Weights of a small transformer language model.
Size: width 224, MLP 896 SwiGLU.
Architecture: RMSNorm before each block, rotary positions, biases on query, key and value, tied embeddings.
MLP neurons of a small language model. Each row is named by its layer, matrix (gate and up: input weights; down: output weights) and neuron, and shows model dimensions 112-207. Each number is 200 + 40 x the weight over its row's rms, rounded and kept within 0 to 999. A neuron's up and down rows have the sign that makes its largest values positive.
After each neuron's rows, "fires in" lists the words (lower case) most often at its 100 highest values on Wikipedia text that the model never trained on.

L2.gate883,213,219,179,253,273,245,230,269,181,168,227,188,148,209,296,190,129,176,242,193,208,180,201,243,178,180,191,206,167,181,268,208,174,245,218,207,248,154,164,225,256,136,271,179,216,243,245,329,213,177,244,202,154,170,223,198,175,216,221,241,174,220,168,128,184,200,156,215,217,192,208,272,211,139,210,211,160,206,194,190,210,221,184,181,217,198,273,235,225,210,186,197,148,217,232,167
L2.up883,206,237,197,173,211,175,179,276,173,165,172,174,219,258,240,293,146,240,234,207,150,161,150,276,190,171,219,225,183,212,266,134,123,163,261,189,187,253,223,268,197,110,188,127,212,212,251,262,142,197,158,208,161,303,215,188,209,227,89,187,183,175,270,190,237,175,184,208,235,114,162,169,269,206,181,164,185,243,224,170,234,242,241,150,179,215,221,178,191,207,232,270,223,240,242,216
L2.down883,229,204,148,208,179,215,173,219,213,217,146,210,214,128,302,199,188,169,220,172,213,208,195,195,118,132,146,219,143,216,285,158,183,208,294,145,154,174,197,252,248,171,272,216,175,210,218,252,157,182,218,256,101,226,156,200,215,240,197,192,145,159,190,220,109,195,177,150,143,142,224,213,192,138,163,178,177,191,217,163,233,213,192,203,253,174,260,206,169,243,200,184,160,250,221,214
fires in: "after", "during"

L4.gate364,143,144,169,204,179,257,218,173,247,242,143,109,199,243,243,189,220,176,204,229,147,220,209,158,185,155,151,199,218,214,194,222,203,171,196,147,193,168,250,236,207,135,218,172,217,104,229,238,177,287,149,246,176,177,262,196,266,244,206,239,241,137,204,176,231,208,247,217,169,186,218,288,274,223,272,250,169,192,117,233,142,229,139,160,235,172,158,202,209,262,188,213,203,146,114,144
L4.up364,286,139,239,218,174,171,208,261,189,236,209,189,234,153,176,180,294,171,215,196,196,203,161,150,198,179,134,177,189,237,119,247,159,150,157,153,243,183,161,185,229,173,198,155,187,131,246,127,217,208,189,216,179,194,255,195,199,245,178,218,260,225,232,195,195,178,228,217,128,149,232,229,255,171,219,166,181,161,198,210,208,227,139,205,166,171,125,209,194,195,143,202,190,224,189,218
L4.down364,194,142,191,239,206,171,264,229,194,208,205,189,229,141,123,227,211,202,243,246,193,255,162,233,182,220,132,234,213,224,143,205,128,181,156,161,247,191,180,105,175,280,227,173,281,214,257,194,201,236,164,124,235,269,188,169,243,175,233,216,185,189,153,167,112,271,142,245,214,207,231,206,161,167,216,223,148,260,210,127,221,155,217,136,200,123,206,246,168,224,223,190,208,187,230,177
fires in: "first", "second", "current", "2nd", "currently", "seventh"

L6.gate51,203,140,193,183,189,195,206,264,209,203,192,196,177,232,140,194,173,192,211,235,170,162,326,195,165,218,219,232,144,206,180,179,179,170,235,214,278,227,244,203,217,105,163,236,200,240,211,167,196,223,234,203,234,234,281,172,179,151,254,248,206,294,179,141,181,183,170,208,182,158,266,197,251,234,242,217,148,176,199,198,207,168,215,232,176,227,125,210,271,213,155,143,208,266,199,144
L6.up51,203,227,104,263,160,261,163,215,187,189,172,239,212,222,195,160,242,244,161,212,156,194,205,203,205,215,172,177,270,224,233,164,190,182,273,149,196,234,176,253,294,153,219,226,218,191,197,130,185,287,172,127,222,222,244,194,194,170,236,179,277,249,233,188,267,260,167,167,232,255,194,222,190,219,215,176,121,296,242,181,196,182,172,239,164,258,228,230,110,160,173,224,241,205,221,193
L6.down51,240,206,207,232,218,88,193,131,163,210,229,173,142,197,250,200,279,221,211,158,181,242,191,133,170,95,189,200,246,204,198,211,127,206,217,177,162,195,239,233,179,253,126,170,236,243,263,259,164,163,178,169,160,116,108,242,193,193,182,183,209,133,176,168,180,186,173,188,135,208,234,230,240,227,160,147,220,154,226,243,205,162,229,209,160,192,172,204,200,306,155,231,164,244,216,223
fires in: "large", "these", "well", "early", "further", "more"

L4.gate98,183,220,185,197,111,178,212,286,215,324,256,173,197,207,195,197,232,172,172,264,147,164,228,142,206,197,207,208,293,203,199,177,261,123,152,256,210,201,145,250,206,228,157,225,184,245,299,257,238,197,216,176,137,189,198,206,193,223,175,247,225,138,148,250,130,200,183,228,183,182,287,172,191,247,203,162,145,113,201,270,249,182,164,156,269,211,251,109,172,163,222,195,91,226,223,225
L4.up98,144,210,254,193,228,220,188,193,217,258,228,176,196,120,258,230,221,144,199,207,187,229,219,196,245,191,184,240,219,175,227,213,181,242,261,239,184,168,151,211,241,200,146,275,227,153,256,261,208,204,253,169,191,155,137,201,256,196,136,198,152,189,202,167,247,192,161,142,269,142,163,176,266,149,187,313,234,201,254,197,220,155,142,178,133,256,227,229,179,152,195,149,101,190,212,158
L4.down98,231,160,184,183,147,275,195,241,141,209,257,229,128,210,185,223,208,257,187,245,204,183,192,153,208,160,210,189,291,234,161,226,197,195,196,207,186,148,138,264,164,164,210,248,189,222,247,261,188,210,201,215,117,93,182,205,133,154,138,255,216,205,207,215,179,129,252,216,234,208,338,135,253,284,141,222,176,122,202,186,254,159,234,141,159,162,196,258,144,186,222,206,179,230,190,122
fires in: "school", "club", "university", "college", "building", "project"

L11.gate500,155,131,158,157,184,151,175,177,190,203,217,208,214,309,232,138,220,216,190,205,187,215,255,141,163,223,205,275,167,289,220,224,264,201,198,162,228,80,133,208,185,168,216,259,140,204,206,180,198,188,255,220,125,211,214,185,207,202,267,167,280,137,200,163,170,263,212,214,162,228,174,168,181,189,183,224,158,161,197,212,194,248,179,268,189,248,202,172,230,174,201,189,239,173,257,258
L11.up500,154,112,156,237,205,229,186,201,207,220,185,131,217,190,243,247,183,174,170,219,220,281,103,235,193,227,260,225,223,222,245,218,175,246,197,249,204,196,257,202,159,144,128,221,185,114,229,191,162,136,181,218,225,186,170,171,166,245,201,173,209,261,168,230,161,255,195,150,248,247,231,276,172,250,231,134,169,152,167,242,195,194,199,172,200,186,279,144,210,257,197,210,164,159,173,196
L11.down500,194,251,170,186,234,210,196,185,245,144,261,199,186,206,236,183,171,215,245,202,166,134,253,193,261,153,197,191,177,233,194,133,204,172,219,256,253,204,193,206,240,173,245,225,214,172,207,179,250,235,169,228,135,146,174,165,181,222,217,203,266,166,253,193,188,203,179,172,211,172,182,282,325,203,233,345,192,131,306,229,210,142,215,178,147,168,198,200,247,101,134,181,175,213,200,214
fires in: "by", "of", "was", "2018", "2026"

L4.gate513,206,182,170,221,200,286,188,230,219,207,140,140,192,151,204,173,257,180,141,160,152,179,144,233,187,199,159,146,181,288,126,187,200,235,217,180,200,178,159,220,258,251,144,116,232,173,270,180,150,152,170,240,151,191,221,238,196,194,216,213,297,160,200,163,189,145,175,163,166,220,229,177,328,226,288,145,224,199,264,203,232,232,135,231,291,177,151,205,143,264,202,185,233,198,199,201
L4.up513,167,239,155,285,240,171,261,309,204,138,203,205,156,244,192,184,204,188,189,158,175,181,168,273,157,201,224,237,224,171,152,167,214,206,147,176,198,181,144,161,149,228,196,166,182,224,236,194,203,256,156,217,232,192,272,215,229,185,182,181,219,165,166,237,189,164,148,220,168,228,244,196,202,301,239,155,156,219,227,136,214,193,173,189,272,154,132,198,123,207,129,206,133,172,184,248
L4.down513,220,110,199,223,189,237,251,200,121,123,271,249,254,192,112,238,180,191,151,177,180,220,176,221,197,230,192,174,208,168,141,220,244,169,177,154,186,192,181,199,189,189,228,180,218,180,175,176,162,198,173,222,193,146,170,191,199,131,157,230,177,213,191,140,218,166,138,168,246,235,211,219,207,209,233,179,179,214,197,107,156,261,238,198,225,244,104,171,136,221,175,161,234,239,115,187
fires in: "public", "capital", "museum", "european", "central", "europe"

L6.gate374,192,155,159,232,212,176,225,168,203,268,219,227,212,178,228,236,188,235,276,233,187,227,191,179,189,154,198,234,157,171,206,250,256,257,122,267,201,220,141,198,247,224,165,160,197,198,218,121,237,202,213,132,180,184,138,216,223,161,192,254,161,202,196,183,226,285,210,148,217,223,189,228,194,190,264,177,168,128,92,228,152,134,183,194,199,218,176,197,259,206,196,280,204,216,139,157
L6.up374,229,131,153,240,190,166,211,196,254,254,194,223,192,190,257,160,173,219,195,233,191,164,157,235,150,285,189,159,226,148,162,201,216,185,212,231,293,188,211,233,207,188,186,113,215,166,249,187,150,255,111,193,195,182,252,202,225,203,197,152,156,189,236,215,175,235,171,136,236,139,148,215,167,126,251,168,125,148,216,209,206,144,203,231,248,221,186,228,233,169,172,247,109,190,199,200
L6.down374,235,207,161,203,271,164,256,211,191,183,190,213,195,196,206,158,142,228,218,92,268,229,156,167,149,119,235,267,213,199,196,198,194,194,154,184,206,252,232,182,202,201,190,233,210,166,233,211,206,144,160,175,240,220,186,339,286,177,240,221,195,197,260,165,193,228,190,221,210,213,249,222,189,248,218,166,255,210,206,211,157,149,160,201,141,220,317,210,190,227,139,233,167,224,234,167
fires in: "former", "current", "certain", "main", "currently", "traditional"

L2.gate727,203,148,164,241,94,214,180,203,157,274,153,156,226,193,201,222,200,219,222,206,174,191,203,233,266,219,168,201,218,205,149,176,200,145,232,218,182,286,168,158,197,264,234,190,182,218,189,181,249,201,150,195,255,163,183,219,170,215,154,190,144,183,168,180,211,134,99,183,217,129,199,129,206,220,267,245,209,220,192,194,188,173,190,130,256,174,176,179,126,116,221,202,252,170,251,215
L2.up727,203,248,218,179,192,212,204,229,243,233,237,183,174,192,216,135,175,221,206,192,216,197,208,193,162,151,187,230,248,149,201,169,148,174,183,206,190,193,226,161,216,167,264,211,215,190,280,202,228,126,152,199,169,183,117,155,183,131,185,167,232,200,226,175,202,185,284,181,173,163,198,250,163,113,107,240,246,159,171,209,227,190,192,259,160,248,224,194,231,249,239,228,222,134,169,210
L2.down727,195,204,181,205,233,186,253,220,169,204,133,273,221,115,205,156,234,139,208,221,194,128,136,135,234,160,260,255,162,202,217,238,209,184,204,177,150,231,236,79,226,169,188,255,152,216,250,193,209,182,220,193,192,204,144,191,173,212,224,214,203,149,168,196,170,229,146,178,187,237,199,189,227,219,219,261,299,221,240,162,218,183,192,139,193,252,193,221,153,141,221,207,245,223,149,156
fires in: "held", "because", "become", "peaked", "entire", "what"

L4.gate514,243,227,195,215,219,154,211,239,262,175,200,200,204,266,269,166,224,226,219,183,219,194,244,172,260,189,204,301,203,196,236,170,102,200,259,205,255,143,215,205,227,149,177,262,191,157,167,187,175,205,217,136,139,204,221,173,131,234,177,201,238,205,185,187,193,258,146,192,147,181,192,272,158,202,258,180,155,236,171,152,232,189,240,244,239,188,255,323,224,156,207,169,172,189,172,158
L4.up514,168,182,155,295,280,225,190,199,210,232,238,245,204,206,243,185,209,170,136,239,165,205,200,201,266,234,181,231,188,200,318,210,176,236,220,202,243,137,131,128,191,160,204,282,202,226,205,209,224,171,242,209,151,255,218,145,206,182,204,211,193,220,180,113,146,231,199,103,168,131,182,191,193,189,163,230,154,158,188,214,225,245,207,132,290,113,170,219,171,230,205,243,256,221,210,251
L4.down514,183,183,244,215,253,228,225,211,235,173,223,191,177,233,179,231,245,194,257,121,203,154,269,197,170,199,196,203,160,252,347,207,169,171,156,207,210,199,154,300,177,224,200,228,165,170,136,177,215,174,253,209,194,194,141,161,197,155,251,217,226,238,202,199,111,205,145,261,213,172,159,246,105,178,101,215,147,142,166,222,216,217,202,218,234,203,212,231,151,159,218,210,198,226,183,183
fires in: "by", "after"

L7.gate264,267,219,211,168,159,146,176,134,218,174,200,168,191,198,224,232,298,229,295,150,122,221,206,283,165,248,149,186,215,156,215,211,182,135,187,171,291,228,235,219,241,183,142,229,202,149,220,201,234,123,162,211,144,132,157,150,205,202,300,188,271,206,180,259,245,215,227,207,210,220,235,149,205,118,166,179,229,201,196,249,183,246,191,170,212,206,164,203,182,230,197,195,179,254,191,234
L7.up264,253,146,230,172,249,249,179,158,142,222,206,155,231,204,169,199,256,209,262,276,196,168,177,247,241,289,180,236,217,154,190,249,188,203,201,160,174,209,291,167,180,204,245,190,197,178,188,233,158,212,162,234,272,260,128,253,189,186,176,169,200,209,239,193,156,173,179,177,250,271,175,274,210,153,251,183,193,161,269,219,183,253,194,208,171,200,208,204,138,185,199,184,197,227,213,271
L7.down264,199,206,213,249,178,166,279,191,171,259,219,175,242,140,236,176,214,192,221,107,147,207,197,228,130,176,226,178,190,156,169,187,259,191,186,223,213,256,191,212,137,210,147,165,223,211,174,223,206,220,237,192,158,187,182,238,237,206,234,188,160,183,227,212,274,188,182,178,152,172,157,230,171,182,140,228,277,232,204,159,207,171,241,165,222,182,152,170,225,195,226,221,252,191,172,231
fires in: "until", "president", "to", "and", "before", "declared"

L2.gate35,163,190,175,162,216,193,138,251,179,173,265,149,159,255,220,164,267,244,140,256,220,249,284,233,184,222,175,181,213,184,130,153,147,194,233,166,211,165,142,160,182,240,215,229,148,237,180,194,99,201,158,170,172,225,209,203,152,149,186,166,163,133,247,118,228,213,261,182,265,253,204,277,295,197,248,149,160,180,190,226,223,228,172,198,181,192,220,161,176,220,216,168,144,253,170,230
L2.up35,175,115,155,224,237,155,171,229,182,225,236,165,206,186,217,191,228,218,178,185,197,243,222,239,208,120,255,226,231,188,135,171,242,155,180,205,199,206,142,186,192,195,181,235,264,172,102,190,198,221,181,246,168,167,214,185,138,128,265,180,196,228,173,150,274,242,210,195,287,215,218,280,263,257,201,176,126,257,191,201,251,207,153,244,195,168,208,192,172,192,231,181,256,203,164,198
L2.down35,193,277,199,138,197,231,163,225,145,197,275,111,202,252,201,166,192,232,175,268,188,219,191,205,236,210,190,227,199,163,251,111,211,194,225,182,196,144,164,165,236,228,156,181,211,204,148,193,141,231,176,143,279,233,194,244,173,180,210,240,191,164,184,176,158,185,178,231,210,212,197,207,214,136,200,197,183,186,199,119,252,133,129,266,196,246,183,176,219,189,230,167,147,263,277,234
fires in: "police", "european", "five", "african", "europe", "type"

L4.gate147,147,218,232,220,225,127,175,163,142,185,192,202,199,237,165,215,179,228,234,222,140,234,199,159,185,214,192,202,219,215,151,171,191,215,251,161,175,237,190,258,250,154,199,222,134,206,223,269,218,228,161,175,191,164,168,216,197,269,234,295,196,198,210,215,214,197,207,234,111,188,189,229,151,171,150,194,164,180,163,218,153,223,179,215,162,171,199,224,157,156,165,184,149,235,220,107
L4.up147,201,236,203,237,252,140,203,110,169,243,181,197,213,212,208,284,193,204,135,226,207,231,264,159,92,256,240,196,272,204,206,193,208,173,240,185,170,174,216,260,228,153,181,208,188,203,213,259,256,185,154,238,244,183,213,162,135,197,195,146,163,195,230,213,226,190,178,213,246,145,185,250,139,264,192,256,168,136,161,176,135,251,110,216,165,157,195,232,156,150,202,222,198,139,260,182
L4.down147,231,153,202,138,159,211,169,221,224,184,203,254,174,160,192,195,280,212,237,209,194,197,146,254,231,186,154,257,216,151,157,251,193,255,164,169,183,290,160,198,210,165,259,192,209,212,157,208,189,209,232,225,171,235,219,179,248,228,181,119,181,289,222,185,187,157,161,230,175,168,230,181,246,204,128,126,173,216,269,203,251,185,163,163,236,185,256,173,210,194,227,184,202,228,212,134
fires in: "school", "university", "college", "club", "australia"

L2.gate839,241,243,251,214,213,166,106,218,200,179,275,157,253,163,217,252,220,291,176,263,251,177,179,206,205,174,231,238,250,245,200,223,154,151,123,163,125,200,178,198,241,221,131,234,255,220,257,248,194,240,198,255,191,128,157,188,271,145,179,257,235,251,209,235,181,170,175,216,223,117,172,169,161,229,175,197,207,197,275,212,235,236,82,220,291,210,239,169,245,236,199,187,176,138,217,184
L2.up839,264,193,234,261,227,221,127,190,201,206,175,219,217,219,181,192,217,224,209,154,269,249,130,165,210,190,142,189,189,224,168,222,193,182,225,165,201,199,190,250,218,181,223,267,270,166,247,207,190,201,175,265,188,234,109,292,198,217,178,229,217,200,199,264,138,186,58,170,211,150,164,214,177,192,215,274,203,177,277,260,279,201,145,197,263,269,236,295,194,177,162,167,159,170,155,140
L2.down839,213,174,273,202,239,263,273,153,220,246,203,211,178,248,185,167,226,214,197,199,193,258,265,192,232,248,222,179,258,212,189,200,220,199,186,185,184,150,196,246,180,216,218,278,234,169,156,245,233,149,193,227,110,234,234,244,148,131,185,156,251,258,245,177,280,223,186,184,286,180,168,209,164,266,239,199,253,219,194,220,200,168,161,149,175,153,220,173,128,235,256,161,196,182,154,183
fires in: "university", "code", "certain", "city", "college", "science"

L3.gate672,209,117,193,249,198,267,199,233,236,148,202,174,165,243,239,173,200,178,158,162,207,167,134,232,209,153,198,163,144,216,189,92,203,227,184,185,265,205,252,221,286,194,198,244,194,191,177,247,244,219,262,196,132,161,256,256,226,199,138,289,244,229,158,217,219,238,188,241,214,213,172,203,190,102,197,148,242,183,237,172,124,184,182,222,274,193,274,263,224,142,255,224,199,195,202,180
L3.up672,226,220,205,292,203,189,222,247,237,200,182,212,214,256,176,181,242,212,69,183,195,144,165,202,165,173,195,255,199,234,154,116,199,135,238,188,214,243,175,240,254,211,186,208,228,198,183,217,187,125,214,241,152,210,211,313,222,161,111,220,206,173,173,209,212,188,166,219,209,183,139,227,175,277,154,192,161,254,201,194,153,173,218,229,251,228,191,248,227,215,194,169,228,143,183,259
L3.down672,215,195,206,227,189,220,232,109,180,219,207,219,155,155,149,221,197,192,168,211,209,237,186,174,225,251,201,194,233,209,167,53,206,182,220,194,141,133,215,243,172,253,251,237,202,266,251,247,182,153,206,207,136,255,188,201,242,226,245,162,199,191,183,179,141,198,201,242,150,303,232,200,234,242,133,126,197,241,196,131,219,226,192,194,254,153,202,175,173,184,264,199,192,166,181,288
fires in: "after", "european", "europe", "following", "description"

L4.gate755,192,204,126,228,231,179,166,280,227,232,256,206,225,239,176,207,183,201,161,240,170,194,191,162,156,143,204,178,207,238,207,216,205,120,221,306,188,200,145,197,211,236,193,206,220,223,127,163,168,209,116,135,150,204,223,255,207,328,211,222,193,207,218,203,161,195,188,132,209,285,209,177,207,207,279,220,256,202,159,273,138,198,219,146,194,163,258,194,148,215,166,202,171,188,173,174
L4.up755,253,198,218,196,168,226,239,251,211,155,175,242,275,192,148,229,246,159,206,234,199,184,129,247,193,202,203,144,196,164,195,148,205,135,204,248,207,205,189,189,238,184,291,223,224,157,265,221,257,217,175,196,209,133,219,280,160,206,202,189,167,295,186,211,251,150,196,186,189,191,185,196,257,151,224,138,205,204,170,227,241,297,183,216,201,163,176,132,183,195,181,168,205,153,166,162
L4.down755,227,244,170,120,164,200,187,235,240,159,190,89,236,201,163,227,197,197,191,223,253,304,127,174,183,162,208,167,234,169,228,194,229,258,164,153,199,232,203,126,213,153,234,128,237,235,245,149,229,210,181,198,118,179,200,257,214,196,167,196,193,254,139,212,165,151,191,247,233,136,189,168,170,182,179,200,203,218,173,184,192,228,178,169,245,148,186,241,267,262,163,241,171,175,229,159
fires in: "when", "while", "moscow", "brothers", "make"

L4.gate840,199,179,217,205,142,224,190,239,180,130,172,195,165,186,116,157,257,228,204,181,201,316,208,183,161,214,216,208,213,147,149,229,267,162,149,210,275,221,245,167,213,198,204,272,142,180,208,140,180,199,172,191,230,191,159,269,240,156,210,190,286,176,233,195,210,259,158,143,197,148,207,194,156,192,221,206,171,182,198,288,177,93,173,188,261,226,137,218,190,244,243,228,205,219,222,150
L4.up840,127,214,91,172,249,190,265,273,234,159,203,167,263,175,186,244,218,157,256,222,186,169,254,224,186,208,202,105,251,157,127,122,177,231,216,197,243,182,278,221,287,288,198,179,171,133,218,201,205,235,235,156,193,164,237,215,198,130,218,234,273,205,130,202,181,217,198,216,268,200,173,239,164,251,202,251,231,239,228,174,222,136,153,214,265,226,207,186,183,171,213,152,207,156,192,151
L4.down840,201,153,207,241,243,216,266,160,172,278,231,236,138,240,208,160,208,161,244,210,243,159,203,153,128,278,203,195,216,230,219,198,208,161,228,125,240,203,248,165,237,193,153,185,163,205,208,157,181,192,147,169,169,259,188,269,160,151,218,156,170,217,167,242,113,167,216,227,179,213,223,165,190,200,207,277,196,221,279,159,271,101,178,194,180,249,206,194,175,228,192,228,215,234,202,232
fires in: "late", "several", "early", "large", "million", "long"

L7.gate374,197,188,203,221,261,184,153,158,164,152,243,198,159,260,193,223,228,252,198,164,217,235,245,164,231,242,190,185,213,230,207,177,192,194,169,235,182,211,226,170,233,170,196,172,140,214,232,194,203,191,199,217,192,190,202,204,129,203,219,263,288,207,199,176,167,198,192,181,148,248,251,226,140,219,189,174,236,212,267,255,169,172,204,163,157,218,208,195,225,193,206,153,233,147,194,233
L7.up374,285,158,168,222,202,160,234,250,239,209,263,216,169,223,189,185,200,172,223,189,219,148,225,250,253,220,175,183,227,158,240,207,252,222,214,203,202,210,179,220,306,182,226,237,235,201,190,181,201,226,171,190,195,193,164,183,244,199,211,288,191,192,224,234,164,170,274,208,144,169,229,169,240,138,222,162,181,289,202,219,166,226,156,162,153,175,200,160,221,256,187,164,197,175,196,257
L7.down374,229,181,195,181,238,166,203,217,186,186,243,210,188,204,214,228,152,226,190,189,225,211,240,211,200,187,278,226,177,236,177,194,132,178,197,196,167,270,174,197,136,167,266,151,212,270,248,108,201,189,267,180,200,179,166,188,167,205,242,205,217,168,136,167,191,299,167,191,203,221,271,208,174,230,161,203,223,138,204,215,194,178,242,270,226,297,244,259,170,186,217,195,161,229,125,229
fires in: "when", "where", "while", "how", "asks"

L2.gate656,154,155,180,186,223,192,188,214,253,206,181,195,222,204,251,214,230,199,195,186,181,268,167,160,177,170,198,188,245,126,336,189,190,244,233,225,196,228,184,198,218,226,148,228,225,103,163,169,208,263,160,248,146,150,257,196,205,166,189,294,265,204,203,229,234,224,213,232,215,151,111,250,250,186,221,208,204,163,212,230,208,237,148,175,160,147,229,170,221,166,220,124,198,244,173,222
L2.up656,200,203,247,199,228,128,205,258,211,227,162,192,220,215,268,194,222,187,173,192,205,126,232,200,195,214,181,190,224,232,235,218,178,200,180,180,173,234,225,138,270,193,172,176,174,305,200,249,223,179,203,197,222,252,220,145,108,242,133,256,199,158,208,257,197,246,132,171,185,195,180,203,183,136,216,278,199,157,205,190,172,221,108,179,209,120,230,195,199,231,189,179,283,242,153,185
L2.down656,194,195,222,230,167,167,196,229,197,168,181,228,232,237,166,152,170,89,209,263,156,195,280,160,205,259,152,114,237,293,115,277,197,191,122,220,239,177,160,190,248,159,192,119,165,169,188,195,150,203,176,192,202,184,259,126,214,201,233,220,223,271,235,218,161,169,210,189,165,199,201,165,202,208,216,191,160,212,222,227,157,174,174,225,186,170,197,255,201,203,156,157,266,216,203,210
fires in: "first", "career", "second", "final", "third", "national"

L7.gate253,153,155,178,265,171,149,199,174,209,149,178,166,147,164,187,156,209,197,163,241,161,189,194,197,193,218,186,226,193,156,148,213,175,241,132,162,217,265,129,208,221,259,241,164,187,205,195,229,213,215,228,124,139,195,268,186,235,200,121,235,158,232,137,142,222,248,163,182,186,177,251,166,242,227,241,153,257,212,173,153,159,239,209,262,192,239,258,196,220,163,186,211,244,188,194,225
L7.up253,138,229,221,193,223,179,198,209,184,152,234,156,183,199,214,260,253,246,201,148,212,241,271,222,186,206,218,159,158,188,136,177,173,301,188,203,209,256,173,153,207,143,235,290,200,200,191,211,183,213,200,151,131,253,266,203,153,259,101,151,185,226,178,171,205,146,161,223,226,124,265,176,202,189,196,186,250,124,133,171,247,221,168,304,217,238,190,197,226,131,211,197,170,196,245,99
L7.down253,172,198,241,159,190,230,217,179,255,198,145,228,307,194,227,155,212,271,163,183,173,243,160,209,266,182,191,226,219,194,197,185,192,166,128,130,139,242,192,240,204,234,193,204,158,198,98,182,131,208,203,232,151,185,181,196,112,198,139,130,208,278,190,187,166,224,246,231,184,227,227,158,237,263,246,263,214,241,193,172,234,205,241,197,214,218,192,188,254,254,247,271,267,206,193,178
fires in: "to", "up", "back", "off"

L11.gate348,148,201,171,192,158,217,235,201,257,212,181,184,219,190,208,181,218,232,219,183,139,186,241,182,253,180,248,213,237,172,174,188,215,166,178,213,295,200,198,136,177,195,199,229,213,123,174,201,202,170,217,218,263,219,161,220,116,216,177,212,185,197,228,176,254,215,197,218,231,163,159,200,203,149,142,188,306,218,209,190,140,252,265,206,198,252,158,194,236,204,223,195,272,244,193,236
L11.up348,203,164,185,230,222,180,159,192,196,217,276,111,172,255,246,180,167,226,171,283,184,200,214,251,239,155,219,228,239,233,167,203,199,196,186,137,166,156,240,233,234,189,167,178,235,189,187,218,197,270,235,257,174,167,202,183,251,229,227,208,182,148,141,178,183,209,213,218,183,247,261,241,172,203,190,220,222,215,212,209,110,186,148,247,287,267,119,207,181,183,166,236,196,197,236,223
L11.down348,212,251,148,156,136,173,267,170,208,241,181,227,272,224,213,175,221,229,243,196,216,176,163,157,132,221,187,156,200,222,218,214,233,219,227,195,193,224,223,210,195,162,207,263,196,101,188,192,161,178,176,170,137,221,205,219,179,239,215,267,168,218,237,214,190,204,205,200,218,200,269,288,262,187,199,196,274,215,151,145,154,206,221,256,209,245,179,195,188,156,169,200,170,231,188,164
fires in: "to", "and"

L10.gate189,260,234,187,260,247,219,267,264,142,123,198,240,183,196,202,174,155,215,171,118,243,220,198,244,276,181,233,217,136,191,238,233,187,198,187,236,238,292,175,175,265,176,216,178,229,176,210,158,170,229,225,274,219,249,154,113,191,209,194,197,244,165,221,267,194,171,248,190,209,158,202,199,146,194,205,248,200,222,217,219,271,181,171,212,151,227,126,179,199,212,196,246,243,237,206,179
L10.up189,166,164,240,186,246,243,132,200,166,157,61,162,210,182,232,175,162,274,189,183,263,156,235,181,164,225,201,180,104,195,205,222,236,161,201,205,264,224,180,157,225,131,143,178,272,160,206,230,200,136,198,210,216,217,222,182,181,183,165,251,294,192,223,224,260,245,213,176,148,246,252,220,146,195,178,225,147,231,165,174,230,167,179,221,146,200,262,230,163,212,204,268,223,179,168,218
L10.down189,145,244,226,98,161,208,214,185,174,115,269,262,320,183,249,186,240,171,207,230,200,172,148,190,166,143,165,163,241,268,219,157,170,173,194,173,217,219,271,248,232,218,268,204,185,140,194,239,193,160,174,177,134,247,204,185,169,260,278,225,186,211,212,137,163,177,182,271,279,224,178,209,210,201,187,184,223,126,191,202,184,178,179,166,211,156,170,171,167,216,255,240,233,168,132,177
fires in: "to", "that", "helped", "i", "help"

L6.gate409,115,202,191,236,160,258,215,194,159,209,254,254,200,133,224,266,314,218,195,179,149,188,283,209,157,190,225,283,186,154,226,148,162,100,155,174,143,153,193,251,243,170,114,189,197,241,193,156,250,108,219,205,150,181,183,184,249,225,180,222,256,202,135,226,147,196,167,269,227,207,233,188,186,229,156,179,197,270,249,218,203,233,217,190,191,261,131,178,225,219,232,202,180,202,286,193
L6.up409,198,252,249,226,185,184,154,208,221,189,253,248,161,245,268,169,176,270,185,223,233,207,291,244,135,228,189,144,229,186,164,174,215,200,128,207,203,246,169,281,309,221,234,243,195,155,190,214,198,161,169,164,135,211,189,210,172,159,227,179,278,140,179,179,189,219,188,288,245,166,197,176,141,186,239,254,222,226,244,164,174,253,191,252,216,247,203,209,157,215,158,237,249,117,225,267
L6.down409,204,246,176,189,235,314,209,180,221,186,248,225,190,211,199,233,207,192,258,124,168,137,226,210,155,152,175,238,232,226,236,131,187,176,189,197,202,223,270,171,199,127,173,207,213,206,159,156,185,174,137,152,180,252,217,197,201,200,190,135,165,191,186,107,218,336,183,258,171,168,233,257,214,294,120,202,189,132,234,221,188,206,253,212,176,191,238,173,180,167,169,211,153,251,138,171
fires in: "over", "about", "with", "overall", "c"